Part of a small language model's weights.
Size: 14 layers, width 768, 12 heads of 64, vocabulary 14164, 121M parameters.
Architecture: RMSNorm before each block, rotary positions, no biases in attention or MLP.
MLP neurons of a small language model. Each row is named by its layer, matrix (down: output weights) and neuron, and shows model dimensions 320-447. Each number is 128 + 32 x the weight over its row's rms, rounded and kept within 0 to 255. Numbers have three digits each. A neuron's up and down rows have the sign that makes its largest values positive.
A block is one neuron, or neurons of one layer that tend to fire together. After each block is what it responds to, as a language model described it from the Wikipedia text at the highest values.

L7.down1335:105116156103179128080118130178093161110122161092127163100062126077173112128068137119127138103120122118132097082114129137153151079130115095104061146128141050135130119035077086164148183120173124100124107119192086150116129129177150113105105130153107153111126149161149138163115155079137075075077163128113124101137058133104083161178107070137168138154103154122148134078141100138124168106138
Responds to: Non-initial subword pieces inside rare surnames and long digit strings, mostly in lists, tables and ISBNs, e.g. Lell-ou-che, Geff-en, 617-3-2.

L7.down259:090169111140106092182099054065123099141169101110084107143184100123151116091149118120142148143150105137143144174122066199119068118114156129136134070132206153164132113154134113179091139157145100171108115140105120141164091101090223106116161173152081079114179106150067073144186125152101146092140200099170190128091155195121131093124148194125092120096179093103103109097123073105131137126193
Responds to: Short opening fragments of a word split into pieces, like sh-, comp-, t-, gu-, th-, as in sh|ields, comp|uters, gu|arana, th|oroughfare.

L3.down680:098136154149146143222123123115131131084220143151123102164148102135037161128109187120134117126167130091108128106133125131146123166179143123133193149098176148160105100105132081138172139094112082126182183118134166137156143093146104129104150098118126156121126127103136082127157132133120144037112100134129141119129147151060128119122128098135063121129110045083079130128117209106160159133100
L3.down1178:165100142125145131094168151174110098218195134147161134126083089155156139188113119097152141159156144083120178128196096143093101108139125129106152093073118093148107194139091107110149200106134079198115133114105129133147162111143081198082164165078096120103129213146080095132181065094200079138126188117120119102150103128190080126157142152062129106122169091124118124130110164101072117122136
L3.down1255:102178090121107121121084150158103098127152167124102147113161126149121156139133158131117132147162087138136149073137119123102132154198093193102216117082127085128133135087139153158119125113113116104172166096081086173084161123156147123132136123151107161145149138105145137125122158171104173103197151104096150137088158177125107094104139135056139108107169095138069118132126157109137158134106
L3.down1336:099112096157056157133098113175190134147112113158146129084144098128101137144124105108156120147124119135165139144156167112083099123158102128151180144093167107151101096135145137135125124082132183172211000090100182158169080140112113122135174143108135172079125063154152119123123106094112178146187156114126153111103148165173092134122164157097105099132208093116089064063164158127118122153164
L3.down1638:131201156138145111125103123127125143092127146144129135149105136201161217160096117141111129090098072114139156161117110155154118138154099146131150172186089126110134080133127120080161156072149046171143150125122129162129178126165130132149123177167105187129085148100122079150158100165174110063111105145123108179151117165091135175160134130116142129076175041101090150122090159140126144107099
L3.down1644:179126131134174140127122096108142139120205074151148128145130073212055129145143134100098119073197110136120112148124152128168125155079092104109097103086113126114091133151075094146151110169071081115182172179144120127113137102163146137109138116102151105113101114123138075154056120107102121102112125089122158162138124109156145099140130218121180085116196124082069163103105151058142131175091
L3.down1776:064175159121167159185116115152079164103155136098130116059162102105116101135109121149116139138111109109122168118121154131165170123154103124186173162063159065086183135080081145147118140105093106109150061142127108172140087107172196091142129126099149120176077109167142058171118130135094110160210129206165095098123145109187122156082128206083098167133158065129115115063074229124152133164130
L3.down2016:135147110140087125127182093182087119093078135095138097189116142159115146109149200140140105198102118142131135144131158068124145175165130160106128086153128098119124074167073242142142120121070144053169167154126156173102112153084157115176164093143156143141166175095136159141093096125093142153103146083039135105120171109164111118073183151134092146092154136157119126143150141104122087150111
Responds to: Final word-piece completing a multi-token surname after a first name in lists, credits and prose, e.g. Tild-en, Burckhard-t, Steng-el.

L3.down22:117177124125156141126116047078169084121184119134150073164143102151088115112075099114092194150136107114097143116167144116096144157086176120118133128096108183159117122115133085066123141149114056108099151102093089127121082125118080134115086129111148176137087145131179171100148098120101181120116125154163085093092185148093103124130106183113124113145159112085186120146147135110132131155140
L3.down314:150119122191102136150155094128140114128165093109107137091131144153218110123124133103109097147145166125122054093138152168121123155153134108164136156134081144185084080123186076160105116121115111162183117120124055164113092100155126122182137135094186136142083102123121162143162115047151153063175141113108180092134144120132047132065105162083153088133132090144155071141115132133097175148140
L3.down779:153115110143138128164159124084132155085130139117159117101117084118109110084076089050144102154122043150115132155128093113146093132087133121149123124131133104135180123130109125139129109139113118124155138133122061160165080087139068087151092120083115131095101099129125163195138160163153132101132158125186136114175153163171094177128136151146122103100164134138094123189122166158159128165137
L3.down909:068122106130141055166131102119129113145153092148181150152159122165145168077116121124131183106115050089129126093159077128118086108178179174114144139122131129147113143135132044128140137137146156141101135069083095173149139071127132122082130180105150162152058139101071147120166100103137193154111151131166098075118166106131063162146130084119160112130125141126172121086155129087142176123088
L3.down1144:115186124094087122073163149131098113110147171086185073086145134092168148141120113112125186097187128101123159105115127128189165152114180207108068113081143060143146112128116092144118168139101118128112107069143088167164188142150126091137143159064088124128151106173158087129088167135148067091110126133120091132143088166143088151093144074105122133205084094100165159151179148068079166168136
L3.down1195:150107136107104053111193114090097110102141144158111124152190130102195115115131168091122158156129117090131094116152178100115148110184154171169097140168165105092124153180139154063067177117130166143124155128077134111095129096141117104090143116139091137085105071078087169171131126135160149098124155174150112056100131180146109204112125112087108051114174146109092114163110143133084169112087
L3.down1325:122105122145141142129101126133108126134154092175133118183171024117148107149145182104060089111101097104121108138094121138163108096100097143118127171153154140146129107136081179068111131152122103071181114114140103124112130090122104112102114201172125118111183122199108062181105107161126133145084078136076134124119149151158078154115171159127102109097145144193101113107112122126165180092099
L3.down1376:129171200083151112148124166186136122163121181111154102073142177142102097113097209091137149114142144208111123123112071092108131108122111152097113118065140112114171135091133121137109067153136128137094114150144104183117162095139106130119086122149134067157146111151165145167179136155080091098170118123180116110105108130146140130120156120127141067084049128132098143088079085169139106169145
Responds to: Word pieces inside hyphenated compounds, such as to in well-to-do and back-to-back, or le in minor-league, plus mid-word fragments of rare names and foreign words, as in Eck-m-ühl and Will-m-ott.